python train.py --n_head=4 --head_dim=64 --activation="tanh_gelu" --decay_fraction=0.637 --steps=3687
MLP neurons of a small language model. Each row is named by its layer, matrix (up: input weights) and neuron, and shows model dimensions 80-143. Each number is 50 + 12 x the weight over its row's rms, rounded and kept within 0 to 99.
After each neuron's rows, "fires in" lists the words (lower case) most often at its 100 highest values on Wikipedia text that the model never trained on. A number after a token or word is its count.

L2.up68:36 56 55 36 45 40 58 35 43 37 59 64 54 50 62 28 28 28 58 38 62 56 56 49 40 44 54 54 33 44 52 66 46 60 40 53 62 45 62 37 46 45 45 36 57 45 45 57 48 47 37 62 48 39 58 59 63 55 83 80 54 55 65 69
fires in: "million" 33, "about" 19

L3.up580:40 56 65 50 45 72 39 43 49 32 56 49 71 44 52 59 44 43 41 36 45 81 57 33 42 48 46 21 34 67 53 59 34 52 49 27 51 48 42 40 56 54 52 56 50 48 38 39 41 51 22 58 53 60 50 81 61 55 79 70 66 33 60 41
fires in: "m" 23, "km" 14, "zamora" 5, "methylsulfanylphenyl" 4, "dinamo" 4

L3.up230:46 46 39 41 56 62 29 30 47 34 51 49 58 33 61 24 24 50 48 51 52 38 52 46 51 57 44 57 28 46 31 56 45 59 41 54 52 29 67 49 35 35 38 35 49 36 47 59 51 58 43 52 37 44 61 47 64 43 64 76 57 55 28 74
fires in: "time" 29, "use" 11, "include" 11, "as" 7, "to" 5, "example" 4

L7.up530:46 68 52 65 27 66 57 55 40 47 43 26 39 46 53 33 42 53 70 48 54 36 63 40 57 48 55 46 49 73 50 49 40 50 73 46 28 75 59 58 44 56 15 60 49 55 41 33 43 48 59 22 41 48 26 39 50 48 43 34 36 44 34 48
fires in: "career" 20, "part" 18, "possibly" 4, "from" 4, "years" 4

L6.up189:45 55 53 37 58 45 59 54 69 56 45 29 50 58 42 49 54 16 67 33 65 39 59 48 58 74 44 49 56 48 56 53 44 36 25 49 47 47 48 68 56 40 58 52 46 73 39 54 54 49 46 39 39 52 59 67 48 65 57 51 62 34 60 71
fires in: "after" 36, "before" 21, "were" 11, "mi" 5, "once" 4, "never" 4

L3.up627:65 65 37 44 58 44 47 50 54 48 68 37 41 61 61 45 48 52 45 36 62 37 45 50 21 47 52 37 46 40 56 56 65 49 44 37 29 42 50 59 34 35 57 66 51 44 44 59 41 41 42 62 49 38 49 58 54 56 52 47 69 52 53 69
fires in: "death" 24, "upload" 11, "life" 9, "died" 4, "friendly" 4

L3.up133:50 33 71 58 50 48 49 14 48 58 64 52 72 70 58 44 35 43 34 56 61 54 41 39 52 62 46 40 41 62 78 31 47 53 69 43 40 28 66 42 41 49 60 32 85 54 46 47 28 58 58 76 43 69 39 48 36 28 62 57 45 53 54 54
fires in: "years" 18, "year" 13, "vice" 6, "nation" 5, "sultan" 5, "yugoslavia" 4

L15.up18:61 62 43 56 53 63 43 72 65 57 34 35 63 46 48 52 59 55 49 43 67 33 66 42 60 56 55 29 57 27 31 58 61 56 58 62 39 52 52 74 46 53 40 54 63 44 72 44 69 55 53 35 46 61 79 70 40 63 68 62 33 69 63 39
fires in: "can" 37, "would" 11, "relocated" 5, "resumed" 4, "may" 4